MLP neurons of a small language model. Each row is named by its layer, matrix (gate and up: input weights) and neuron, and shows model dimensions 128-191. Each number is 128 + 24 x the weight over its row's rms, rounded and kept within 0 to 255. A neuron's up and down rows have the sign that makes its largest values positive.
After each neuron's rows, "fires on" lists the tokens most often at its 100 highest values on Wikipedia text that the model never trained on.

L11.gate172 [157 181 125 139 135 185 128 121 126 104 118 121 150 105 131 114  93 158 129 100  88 114 130 148 141 169 111 108 175 158 139  89 102 107  97 128 156 140 113 126 157  99 100 122 139  86 143  91 130 115 135 176 103 120 138 188 132 122 113 108 113 140 144 173]
L11.up172 [144 157 156 184 167 125 116 117 148 139 116 105 105 100 138 137 134 173 123 144 148 131 129 176 129  75 143 105 137 118 139 162  99 122 105 163 177 126 139 133  88 144 149 125 139 129 141 137 139 133 113 167 133 155 163 152 158 119  92 147 143 125  95 146]
fires on: " |", ",", " was", " is", "st", " +"

L16.gate88 [140 139 162 102 116 114 106 146 154  94 176  93 112 105 122 171 111 154 122 156 145  98 130 173 188 141 126 115 173 175 109 138  98 106  87 133 129 107 122 109  83 118 132 129  89 123 148 140 119 144 137 172 106  80 122 131 105 164 142 137 125 167 130 170]
L16.up88 [123 120 122 115 122 136 149 153 167 113 133  82 181 129 154 132  94 145 135 136 166 101 177 117 145 103  67 120 119 134 147 129 149 108 116 136  97 154 143 175 131 132 133 135 134 163 112  99 123 161  96 122 134 105 115 157 145 129 116 116 118 137  87 127]
fires on: ")", ","

L10.gate581 [144 153 147  90 144 145 105 138 128 143  94 130  87 122  96 142  73 129 135 127 161  93 180 123 164 124  98 151 106 154 135 152  98 116 123 106 149 127 144 128 108 140 125  97 150 102 125 147 115 110 125  80 168 112 103 115 121 106 155 139 115  60 131 145]
L10.up581 [106 147 105 104 110 136  95 142 126 147 134 159 144 137 109 166 102  97 147 125 116 134 124 110  99 127 124 120 115 172 155 188 119 126 149 114 128 148 161 149  87 134 102 102 146  99 140 135 120 108 149 155  81 138 117 121  96 118 128 133 115 139 118 144]
fires on: "\n"

L6.gate275 [ 94 135 165 178 117 124 108 112 157 113 104 118 177 118 136 163 107 104 153 115 115 128 159 161 149  98 105 106 208  98 149 122 124 166 128 123 136 128 132 146 150 122 119 103 149 100 134 108 137  94 157 141 103  77 134 127  86  83 122 140 155 112 122 146]
L6.up275 [110 153 143  95 104 135 113 113 112 110 130 139 154  85 142 126 130 101  98  88 129 115 160 102 156 124  67 153 106 109 184  76  97 137  86 126  99  83 121 127 144 118 173 160 146 126  86 118 119 116 132 106 136 105 132 144 115 149 134  92 142 147 101 151]
fires on: ":", " include", "-", " like"

L6.gate314 [105 179 128 115 132 150 166 119 108 148 146  85 112 153 139 124 151 171  86 138 121 142 118 154 132 154 118 173 155 117 153 163 147 133 122 182 148  93 134 107 133 123 139 105  94 104 105 124 165 100 109 137 117 163 123 113  94 117 146 114 135  61  74 121]
L6.up314 [107 135 128 118 119  97  92  59 138 147 125 133 106 128 142 153 152 121 129 140  99 125 116 143 126 120 162 185 142 189 125 167 115 136  90 131 198 122  81 158 177 115  84 105 136  90 153 122 121 120 101 155 130 130 149 103 131 153 108 130 139  69 140 177]
fires on: " =", "2", "1", "9", " ("

L17.gate28 [ 99 119 133 120 138 128 156 145 127 105  93 144 120  99 133 187 120 124 100 102 155 116 120 192 174 150 114 155 148 176 144 184  94 172  87 139 120 191 132 120  69 156 116 135 157 153 107  77 142 120 133  87 115  83  98 142 118 112  90 130 163  75 129 133]
L17.up28 [132 147 169 116 142 172 125 143 150 123 174  98 128 127 111 139 122 137 123 128 159  92 137 147 143 127 139 107 122 151 154 158 128 125 120 164 108 136 134 127 120 110 120 182 112 138 106 113 104 128  91 157  90  76 100 117 182 100 102 126 142 103  92 150]
fires on: ","

L13.gate57 [ 65 111 135  78 129 124 153 109 123 140 184 121 100  77 128 142 163 134 108 130 160 103 134 100 164  90 174  90  97  92 140 148 142 112 111 115 121 179 141 123 102 138 134  64 116 109 166 135 154 177 132 107 101 169  76  93 116  95 133 105 127 113 118  98]
L13.up57 [180 126 108 132 103 140 159 140 115 141  98  93 134 151  96 111 141 166 131 106 123 130 114 102 122 108 135 122 126  83 136 132 149 134 139  87  57 153 165 127  74 132 145 132 115 105 146 147 106 142 120 140  70 130 118 132 132 172 137 198 112 158  66 136]
fires on: "s", "ma"

L6.gate392 [ 97 140 139 120 129 150 101 114 141 157 119 118  96  98 142 127 104 107 132 100 123 122 141 133 140 179  93 159  94 122 120 140 128 143  98 140 149 154 131 143 124 136  89 174 144 127 134 146 143 117 152 139 153 145  92 146 140 112 157 119 114 133 125 125]
L6.up392 [137 152 134 153 169 155 118 141 114 111 125 148 172 120 177 139 134 111 132 111  91 137 109 137 126 146 127 127 117 183 139 167 166 173 134 173 129 123 131 145  98 122  97 105 115 135 121 128 139 144 125 137  79  99 102 141 120 139  98 105 121 152 119 136]
fires on: "\n", "ly", " now", "c"

L14.gate263 [139 133 109 154 120 136 102  69 149 126 124 122 144 136 103 116 130  92  95  75 128 105 146 161 146 131  97 119 134 152 118 124 105 114 101 134 138 145 132 159  85 162 100 135 146 113 142 138 142 103 139 136 114 113 118 134 125 118 105 122  95 125  98 101]
L14.up263 [112 102 148  79 157 125 137 102  60 151 143 128 138  93 132 141 145 139 132 108 138 138 158 168 128 152 119 119 127 124 175  88 123 154 119 142 127 138 142  72 140  90 131 101 129 169 113 126 107 120 147 134 118 110 126 123 144  80 136 114 148 129  99 129]
fires on: "-", "–"

L13.gate270 [117  84 112 100 145 141 138 102  80 140 158 135 110  95 122 158 116 143  62 119 151 148 140 126 131 155 139 158  85 139 140 138 169  70 112 167 118  87 156 161 102 163 122 125 118  95 120 115 109 137 115 152 123 138 124 131 125  94 119 139 123  96 119 131]
L13.up270 [133 131 107 119 131 112 105 122 114 112 114 140  89 151 121 195 168 119  99 115 119  87 127 157 193 164 122 102 132 140 151 111 189 130  81 149 168 147 128 142 111 125 109 134 108 129 115 127 117 193 102 122 103 124 162 154 112 112 130 159 152 119 159 143]
fires on: "\n", ","

L2.gate566 [114 161 170 132 112 125 106 130  89  98 125 156 125 119 102 122 161 101 103  81 151 143 155 140  83 180 184 133 149 121 148 142 129 158 143 119 111 150 150 110 138 115 107 119 129  97  64 137  99 169 167 118 134  90  89 147 116 109 105 136 100 125 110 108]
L2.up566 [ 79 137 133 151 136 101 119 120 126  65 127 132 169 121 141  94 136 122  91 110 152  93 162  98 115 124 151  98 143 144 136 139 139 115 148 112 127 110 163 123 135 146 113 140 127 156 186 134 154 146  88 124 132 141 156 130 125 155 121 102  99 153 106 142]
fires on: "2", "1", "0", " Min"

L15.gate575 [118 116 120 124 146 168 127 144 128  98  89  79 187  54 156 172 132 156 119 138 138 127 163 155 135 130  99  94  89 158 177 134  86 110 139 110 133 118 105 134 145 120 127 103 103 143  88 137 148 115 164 107 123 135 125 107 120 126 149 129  88 109 127 142]
L15.up575 [170 138 116 104 136  99 153 131 111 128  69  95 121 118 131 137 127 139 138 133 110 144 169 121  84 104 112  97 111 136 123  72 131 170 121 138 139 191 122 149 152 112 109 134 104  82  97 116 119 106 164 105 128 106 152  78 157 131 121 140 111 122 187 119]
fires on: "1", "0", "8", "9", "2"

L6.gate324 [ 89 113 152 149 124 132 146 142 149 142 164 168 143 133 145 131 128 122 109 128  99 161 115 143 110 138  93 122 104 111  94 135 128 115 121 142 147  81 132 142 112 142 116 139 139 148 146 172 165 189 126 154  99 107 114 161 164 157 154 133 180 119 152 133]
L6.up324 [105 141 126 127  98 136 131 118 155 142  63 125 146 135 139 144 140 172  54 135  74 163 129 119 126 127 111 104 118 145 133 144  69 196  95 107 148 131 103 143 160 108 120 100 136 149 133 125 134 156 115 122 120 120 116 118 142 171 122 105 182 138 121  89]
fires on: ")", " fan", " of", "\n", " both", " goal"

L17.gate604 [156  89 139 124 100  82 175 107 136  76 145 174 152 130 105 182 146 184  95 123 108 128 139 133 147 121 185 149 142 168 117 120 139 120 123  99 120 148 172 150 142 118 113 133 134 165 136 133 136 138 117 130 140  91  87 147 125  87 123 110 142 160 126 145]
L17.up604 [165 146 114 123 138 118 143 127 122 147 132 125 106 169 113 122 136 126 124  98 126 134 133 116 136 128 127 161  71 148 116 151 123 128 129 141 124  97 110 159 143 124 135 113 121 139 153 125 134 101 136 178  73 140 161 125 104 150  84 103 101 117 114 129]
fires on: ")", "0", " of", " the", "ub", "é"

L21.gate492 [140 133 127 133 139  89 121 115 104 150 153 121 149  84 141 144 132 109 138 170  87 140 178 153 143 140  88 117 135 121  94 144 154 141 117 149 156 140 136 132 139 132 117 136 146 132  90 170 160 140 114 114 114 110 116 107  99  70 109  95 156 109 137 141]
L21.up492 [155 117 123 115 159 113 113 121 131 158 145 119 152 127 168 134 119 121 110 115 117 124 124 166  93 125 142 148 120 116  95 128 120 144 109 129 137 172  69 118 129 146 165 140 119 133 156 114 123 136 170  83 136  79 139 115 148 128 132 135 109  93 119 152]
fires on: ":", " Le", " ", "ne", "°"

L6.gate553 [150 145 137 119 144 145  91 123 129 127 102 123 152 146 144 112 110 125 118 158 123 118 136 168 109 160 131 120  73 124 145 154 123 155 148  93 134 121 146 132 123 172 164 162 123 150 162 132 145 139 130 138 134  98  81 127 104 116 137 106  70 120 113 134]
L6.up553 [138 110 103 117 105 127 125 127  93 132 116 123 121 159 131 163 131 125 155 120 138 146 139 126  82 134 137 104 100 158 109 158 112 186 121 101 148 112 151 151 133 122 170 112 129 133 162 118 170 169 116 171 119 141 113 133 104 132 137  84  95 160 125 160]
fires on: "\n"

L7.gate496 [118 139 137 146 142 127 100  98 140  88 156  97 107 127 155 137 144 143  96 123 138 126 143 136 164 152 146 172 189 121 149 110 134 146 175 117 120 137 165 121 114 146 127 196 126 163 105  92 130  56 131 116 136 106  90 142 142 120 125  84 140 107 109 116]
L7.up496 [162 122 139 134 144 161 145 100  94 124 189 129 117 157 140 162 136 114 139 145 146 108 107 140 164 112 182 127 119 136  93 120 144 144 112 142 152 131 141 153 178 136 131 131  87 119 111 127 126 122  87 110 139 140  58 105 173 123 115 126 114 101 129 102]
fires on: ",", "d", "b", "ib", "hin", "berg"

L10.gate268 [119 124 129 151 108 156 113 127 137 113  82 143  76 143 156 150  97 156 117 129 140 113 155 159 125 141 116  93 128 145 198 161 123 106 107 124 176 149 166 178 142 150 109 147 131 162 149 154 130 151 124 168 124 157 114 118 149 117  74 139 121 101 100 126]
L10.up268 [144 156 146  90 149 152 147 148 149 140 138 145  98 152 145 161  94  98  97 138 103 120 157 129  94 117  76 126 144 112 184 121 123 155 140 138 140 141 181 175 157 160 110 113 105 170 116 170 149 104 149 151  95 136 115  91 129  94 142 117  99 117 133 123]
fires on: "\n", "|", " (", "el"

L11.gate379 [143 166 103 135 176  80 109 119 155 119 153 146 109 107 135 136 133 141  90 110  79 168  94 129 141 120 119 104 141 185 118 153 134 173 131  89 138  92 125  97 144 175 120 135 127 146 100 143 109 129  78 117 104 138 117 139 153 121  84 140 145 121 128 170]
L11.up379 [113 150 148 105 166 129 125 100 133 146 119 115  89 105 144 112 122  98 103 151 129 141 107 139 142 172 112 125 146 116  89 140 160 132 124 177 139 149 108 150 101 104 125 132 150 171 128 133 129 121 195 127 119  83 123 100 144 139 101 181 160 133  90 130]
fires on: " |", ",", "-", "'", " ", ":"

L12.gate228 [156 126 120 102 105 135 112 139 138 125 158 128 151 162 114 111 111 123 170 166 125 112 110 124 148 145 126 139 142 111 110  90  94 125  91 112 145 120 144 136 100 153 135 121 116 161 191 112 128 203 146  84 143 137 127 151 156  84 136 121 110 116 121 129]
L12.up228 [131  91 121 157 120 138  70 121 121  67 152 132  89 122 167  66 146 128 140 146 135 129 126  77 164 126 168 102 111  83 115 154 150 140 129 144  35 104 121 106 157  87 140  81 127 147 142 145 113 128 131 126 129 135 124  93 129 121 107 108  89 109  91 135]
fires on: " a", " an", " is", " of", " for"

L6.gate249 [147  92 125  93 124 127 130 137 145 100 127 165 102 117 164 104 109 114 104 176 130 136 113 110 144 176 125 143 111 125 118 137 136 117 127 162 140 135 173 128 122 124 120 139 169 117 154 148 140 110 143 124  97 119  98 151  86 149  99 160 171 157 130 107]
L6.up249 [127 105  91 121 124 137 166 145 175  96 106 134 110 152 132 133 144 145 138 145 133 157 127 119 140 114  99 127 121 183 128 146 168  94 122 137 125 153 168 129 167 150 119 100  77 147 152 172 119  99 121 143 140 135 146 126 172 173  90 116  96 148 144 156]
fires on: " that", " would", " help", "ó", ","

L3.gate142 [146  92 110 120 156 112 115 143 215 128 150 116 117 177 153  70 113 143 109 127  93 118 167 152 105 106 172 109 116 113 118 166 109 135 128 146 151 117 127 169 164 119 139 139 145 166 116 111 108 147 150  83 125 105 116 144  99 139  84  84 152  90 133 145]
L3.up142 [111 108 115 161 121 146 138 136 136 128 142 127 146 148 143 146 124 125 131 115 129 185 102 118 141 114 125 158  98 145 119  98 162 134 140 112 129 130 104 155  66 110 113 143  69 146 165 110 127 130 138 137  60 152  96 145 136 101 121 132 141 113 153  97]
fires on: ":", " (−", "th", "i", "y", " Rank"

L11.gate339 [ 56 117 153  82 155 149  92 160 134  92  95 151 120 125 136 156 138 116 126 147 119 101 104 111 121 114 118  94 165 150  90 120 103 121 172 121 125 168 176 127  98 140  99 139 126 134 151 116 147 123 157 104 114 122  68 126 146 125 118 161 132 127 140 172]
L11.up339 [106  88 117 168 144 107 145 113 152 126 108 140 142 146 144  68 147 119 147 143 119 119 152 176 134 120 108 117  98 142 180 132 140 160 118  85 112 125 123 170 128 137 131 110 142 143 117 126 120  99 140  94 121  91  80 134 111 132 131 119  91 171  97 112]
fires on: " a"

L7.gate489 [159  99 119 154 134 117 167 133 166 152 160 119  76 180 156 131 125 131 136 168 139 142 138 121 119 163 149  97  97 133  61 126 123 126 119  97 146 117 120 143 150 172 116  74 127 139 146  87 132 134 148 106 137 140 120 127 151 115 110 137  88  97  98 115]
L7.up489 [ 94 145 140 120 144  78 138 115 139 127 135 152 137 137 145 134  84 104 150 119 155 112 155 126 109 122  57 109 115  98 151 144 132 128 135 173 150 120 160 103 134 150  99 109 133 150 142 123 124 106 157 145 133 104 130 109 160 112 169 120 110 122 115 114]
fires on: " |", "\n"

L3.gate519 [114 154 136  91 154 119 111 139 113 131 162 149  94 146 121 126  79  88 137 152 185 186  99 122 181  96 149 122 109 126 142 133 143 118  93 141 136 183 178 143  90 151 122  95 122 143 105 119 126 150 110 105 166 128 106 142 133 127 159  97 106  97 120 137]
L3.up519 [160 186 134 133 126 136 140 133 138 109 155 121  92 133 102 176 116  94  85  87 127 142 127 123 128 115 155 126 110 128  97 163 116 134 147 126 122 145 171 106 131 103 179 119 126 117 118 143 163 157 169 117 149  98 145 133 142 169 115 134 129  80  82 162]
fires on: "ma", "ates", "ger", "il", "ches", "ten"

L3.gate162 [142 118 152 201 129 103 159 116 107 116  85 106 136 152 118 116 139 141 142 140 113 158 143 174 142 121 135  52 124 143 142 171 119 132  88 129 165 119 109 130 102 140 137 112 110 134 145 118 108 123 109 131 149 141 116 106 152 105 111 121 142 119  81  90]
L3.up162 [163  57  94 122 129 107 162 145  97 151 120 138 129  78 145 134 100  96 147 154 149 147 103 147  73 134 154 106  82 134 142 149 166 108 132 128 125 161 129 125 100 143 161 149 118 106 175 120 109  83  89 138 134 141  98 115 157  62 136 155 117 142  97 115]
fires on: "ov", "sch", "cz", "z", "zer"

L7.gate208 [131 133 144 112 158 125 173  80 128 134 144 108 145 181 122 131  49 104 124 126 124 137 138 131 122 143 115 129  99 116  89 109 134 105 132 139 138 127  85 142 149  94 146 127 129 135 142  92 117 113 114 122 124 175 135  97 136 140 168  86 137 192 120 131]
L7.up208 [ 95 147 147 110 145  89 167 126 118 148 147 102 127 158 108  91  85 128 119 157 103 135 164 132 143 126  90 114  80 128 138 129  84 122 145 182 130 135 108 146 147 127  93 129  86 151 151 139 118 127 137 115  87 147 160 159 165 117 114 145 126 134 139 133]
fires on: "\n", "mini", "stra"

L10.gate198 [126 139 142 115 150 132 112  98 178 106 165 152 116 113 101 124 112 168 120 134 112 160 132 126 140 135 174  46 151 131 133 118  99  98 146 143  97 152 121 130 160  75 117 133 161 167 153 150 127 134 125 121 148 140 141 169 134  98 137 133 135 115 119  90]
L10.up198 [113 130 142 162 146 122 121 147 121 170 144 108 120 148 145 149 124 140 112 124 148 133 111 115 155 122 115 105 156 125 131 146 132 121  98 151 168 105 103 137 119 153  94  75 113 147 133 144 202 104 132 174  80 165 138 112 129 113 104 113 168  91 128 106]
fires on: "R", "L", " |"

L11.gate135 [141 111  94 132 135 142  89 114 124 119 111 135 100  87 135 144 112 150 137 119 144 106 143 124 128 139 145 134 148 121 124 118 127 105 128 100 140 155 130 102 103 140 127 133 125 116 113 135 156 156 114 167 166 138 114 145 136  76 135 117 122 114  79 130]
L11.up135 [134 138 143 135 145 143  83 141 128 131 112 168 124 130 124 177 130 171  90 108 110 121  98 172 119 117  52 139 106 150 120 166 130 101 117 144 129 184  68 122 100 120 135 132 168 143 135 157 146 136 136 145 168 150 179 145 108  98 143 140 114 103 111 113]
fires on: "\n", "=="

L15.gate236 [140 149  93 108 142 161  95 134  73 156 134 133 127 126 120 132 118 138 139  76 103 143 119  97 166 161 112 145 119 126  81 115 165 163 170 140 144 137 171 133 137 120 120 118  86 135 123 120 115 154 146 207 128 131 149 109 117 144 110 124 138 106 105 106]
L15.up236 [123 130 154 129 116 142  95 147  83 143 179 127 136 131 149 140  96  96 168 158 131 191  82 138 137 154 174 151 109  97 112 122  89  99 145  93 150 126 104 101 135 110 123 143  91  71 146 107 152  98 147 141  99 147 123  84 147 138  87 138 103 153 111 157]
fires on: "8", "6", "9", "5", "7", " First"

L21.gate415 [157 115 139 113 104 188 133 139 111 126 117 114 132 148  99 139 144 124 137 124 113 127 126 101 153  99 133 156 111 129 154 163 128 139 162 134 173 136 103  95  89 107 103 128 158 183 131 150 165 107 116 120 129 120 132 109 176 102 110 139 174 113  87 171]
L21.up415 [ 97 147 144 152 137  91 103 163 131  91 139 142 160 102 146  87 150 100 149 120 142 148 164 153  75  89 163 127 112 140 124  79 130 137 135 154 130 121 101 162 181 143  99  97  90 132 133 127 100 130 115 111  59 129 158 142 144 141 100 131 171 143 143 149]
fires on: ")", " is", " was", ",", " and"

L11.gate270 [139 123 138 114  96 162 139 103 145  88 112 177  98 121 130 116 145 123 155 161  72 129 123 108 128 141 158 120 121 119  98 129 150 124 122 154 132 151 156 130  90 141 136 160 135 128 189 137 102 121 165 121 128  92 155 125 136 176 144 152 135 107 154 121]
L11.up270 [120 148 124 102 113 135 148 158 136 135  94 143  82 165 191 144 123 140 123  86 112 176 119 134 122 157 117 150 142 147 102 112 147 138 160  91 135 118  91 122 125 146 148  88  96 144 131 135 134 142 168  96 145 150  93 114 114 104 115 111 101 118 140 148]
fires on: " that", ",", " However"

L11.gate232 [180 110 112 102 130 111  98 105 114 134 150 166 122 125 125  86  89 167 126 127  98 136 105 112 134 170 125 123 112 149  92 125 134 102 100 110 145  94 139  99 150 157 163 145 117 126 100  59 101 163 163 155 142 131  89 143 140 154 147  99 138 106 123 100]
L11.up232 [130 113 126 137 155 134 123 171 116 131 113 148 146 130 123 154 135  75 138  94 118 123 119 109 128 138 168 151 105  82  88 160  91 142 140 101 125 123 116 105 138 153 138 161 130 107 116 135 113  83 121 130 162 154  61  81 103 144 100  81 143 138 121 144]
fires on: "0", "-", "–", "9", "8", "\n"

L10.gate236 [136  86 152 120 109 148 108 111 107 134 114 138 157 135 177 119 147 124  99 137 115 176 127 139 172 115 174 147 134 139 102 133  95 143 100 141  82 169 140 135 101  96 153 172 161 162  85 141 155 123 157  84 130  64 124 157 130 138 148 144 146 131 110 160]
L10.up236 [154 123 148 111  88 145 109 161 134 121 101 122 147 153 120 148 134  58 124 146 149 163 150 150 155 115 106 133 152 118 114 141  74 124 108 140 126 123 141 135  93 162 170 146 150 142  98 145 109 115 134 141 163 140 169 127 108 139  84 181 144 140  97 154]
fires on: " de", " Grand", " Le", "ro", "For", "Com"

L6.gate35 [ 98 115 160 105  98 122 154 147 103 102 108 145  78 108 112 124 134 157  92 122 152 186 155 126 153  81 158 150 160 178 108 168 120 172  88  96 160  76 123 122 152  90 135 120  75 156 144 100 126 118  95  86 148 119 158 149 167 106 146  97 171 150 123 129]
L6.up35 [140 131 133 120 150 114 146 122 132 143 147 141 118 119 138  67 120 126  82 144 146 176 153 126  81 129 154 138 137 151 137 109 143 135 107 172 122 103 127 154 161 106  83 151  96 150 166 138 153 135 132 136 106 180 113 112 131 124 121 135 124  96 109 136]
fires on: ")"

L7.gate322 [103 108 119 125  88 143 142 132 125 156 138 104  80 152 101  97  82 183 125  61 115 106 164 131 121 124 149 172 105 138 144 167 107  37 104 121 138 151 136 114  99 122 149 126 111 114 204 109 140 156 142 163 146 117 109 118 109 101 150 104 123 107 134 140]
L7.up322 [120 142  86 122 163 130  53 111 117  99 141 154 130 129 180 169 168 151  94 130 112 132  90 138 137 161 153 125 131 107 131 158 130 117 101 143 158  95 126 133 150 144  98 125 132 117 136 118 148 127 151 186 121 137 135 138 143 110 113 145 128 104 105 112]
fires on: "\n", " (", "th"

L14.gate612 [ 80 122 148 112 120 138  99 111 158  99 134 138 129 114 126 135 145 107 172 127 136  88  96 128 136 147 113 159  91  96 123 136  91 102  92 132  84 126 130 130 171 116 122 161 200 111 154 108 150 157 102 138 124 113 146 130 142 134 116  94 115 114 112 144]
L14.up612 [104 139 179 163 128 114  76 125 130 125 103 109  91 128 152 100  88 128 148  91 153 134  97  90 139 138 133 127 102 127 122 195 151 132 103 167 131 135 159 103 147 101 128 126 126 128 109 141 122 116 127 156 136  95 100  93 132 186 142 166  92 121 131 155]
fires on: " a", " an", " as"

L11.gate418 [164 109 116 135 139 129 138 138  96 119 124 157 114 106 137 150 131 113 145  99  59 137 133  98 143 151 139 133  73 161 149 135  92 104 122 138 146 117 124 141 172 148 101 149 116 134 136 117 165 111 118  99 134 126 131 122 140 132 137 109 125 108 105  55]
L11.up418 [126 111 138 135 148 146 128 139 149 109  79 158  99 124 139  68 135 129 129  97 131 136 101 119 136 135  99 135  73 147 157 132 131 130 115 155 146 136 143 114 116 165 121 167 136 131 134 128 162 122 160 132 100 131 151 138 106 120 115 132 131 134 179 146]
fires on: " to", " from", " joined", " off"

L10.gate281 [111 137  76 122 148 159 126 117 164 169 115 126 142 123 107 116 117 158 115 134 132 131 131 164 142 134 124 144 123 114 152 141  73 110 141  76 145 142 149 127 136 135 103 121 100 132 132  99 120 113 123 142  94 134 152 105 137 105 150 116 101 129 118  73]
L10.up281 [ 88 136 146 116 174 141 161 151 119 107 109 108 151 110 108 146 154 156 157 130 154 181 117 195 131 143  60 103 104 153 155 119 113 177 158 178 126 144 142 125 153 166 152 106 144 110 154 100 125 154 127 102 125 133 176  56 128 137 133 134 120 118 120 109]
fires on: "9", "ore", " only", "op", "2"

L7.gate434 [152 138 142 124 114 150 120 148 166 102 136 106 107 155 141 141 108 113 119  95 119 113 159  76 124 117 139 165 171 151 124 117 152 139 106 137 140 111 171 164  92 141  97 149 106 146 122 116 146 119 146  67 131 138 113 139 124 116  80 130 106  71 113 138]
L7.up434 [135 152 102 122 122  85 142 124 123 166 120 102 179 119 150 149 111 114 170 139 100 117 119 106 131 136 127 184 152 110 124  99 118 147 162  91 103 128 131 139  91 108  75 111  97 129 168 110 164 162 174  92 128 126 154 186 143 142 129 168 117 113 112 112]
fires on: "um", "ham", ":"

L11.gate597 [138 151 139 166 142 145 141 151 165 109 158 118  99 127 124 168  94 146 134 126 143 120 152 152 145 149  80 117 121 130 116 153 119 106 106 134 135 103 117 135 140 120 134  90 109 144 124 169 146 200 106 141 176 107 145 122 196 117 123 172  92 111  98 120]
L11.up597 [ 96  59 146 116 120 124  86  74 124 117 109 141 163  93 106 127  94 153 138 124 111 109 126 105 136 124  90 104 170 108 132 128 137 117 118 113 155 154 107 119  95 152 140 154 152 127 139 156 142 126 150 116 159 136 113 133 152 125 139 122 109 130 147  96]
fires on: "\n", "=="

L14.gate599 [ 84 111 146 140 133 106 152 140 103 130 143 175 145 112 142 144 172 111  89 132 130 145 129 142 129 151 145 131 131 150 174 137 107  92 106 122 121 168 146 118 128 164 150 146 125  79 144 127  88 126 166 125 141  84 120 124 174 177  85 125 124 171 126 122]
L14.up599 [ 86 139  91 132 129 106 131 125 147 117 115 126 133 157 134  94 129  87  99 126  95 108 129 134 104 135 117 113 115 132 107 146 107 112 143 124 101 116 124 133 138 176 113 135 156  95 118  99  79 146 118 113 178 140 119 134 127 156 116  82 148 117 109 114]
fires on: "1", "\n", "2", "9", "7", "8"

L11.gate464 [136 143 147 162 152 126 138 138 152 134 150 130 172 114 160  92 137 114 121  97  82 106  92  75 133 149 128 136 112 122 119 108 121 118 163 131 118 140 143 122 162 131 139 160 136 115  97 110 147 135  98  98 181 142 129 106  89  89 113 135 100  78 139 179]
L11.up464 [152 103 135  96 118 115 114 136 130 111 114 149 140 147  83  98 120 120 114 109  94 123 112 129 127 141 124 102 148 100 141 132 135 151 123 112  99 129 130  77 166 143 134 155 127 141 124 119  95 106 124  92 131 114 124 165 168 138 137 149 144 127 149 145]
fires on: " as", " left", " joined", " |", " became"

L13.gate624 [163 109 128 136 135 133  83 120 114 146 127 161 143 136  93 120  79 111 127 161 141 113 134 145 125 131  97 126 107 106 100 116 116 142 144 122 164  97 112 135 133 148 169 139 139 103 104 111 103  98 144 137 138  59 105 101  70 115 112 133 120  73 154 142]
L13.up624 [120  98 102 119 124 158 117 149  97 132  92 144 127 126 144 148 113 117 135 120 109 111 126 123  86  90 126 125 119 137 147  91 155 123 108 149 144 147 106 130 144 163 142 133 130  82 127 125 116 130 135 146 129 166 111  60 109 141 153 115 150 122 139 159]
fires on: "==", "\n", " ==", "s"

L11.gate530 [160 149 132 124 121 120 132 132  98 122 105 156 103 132 153 150 100 138  90 156  97 120 169 104 104 136  89  96 103 122  97 127 120 148 116 182 133 132  92 146 145 129 132 140 127 108  97 109 146 156 133 135 105 117 153 167 138 171  55 114 126 117 118 126]
L11.up530 [136 136 138 198 111  88 143 137 103 123 112 116 141  99  79 134 106 110 161 108 149 122 102 159 141  62 120 109 132 118  90 156 149 127 125 112 114 127 138  79  91 137 159 138 123 122 118 124  83 151 125 121 109 141  97  81  90 106 117  85 125 140 106 146]
fires on: "1", "0", " ", "9", "6", "5"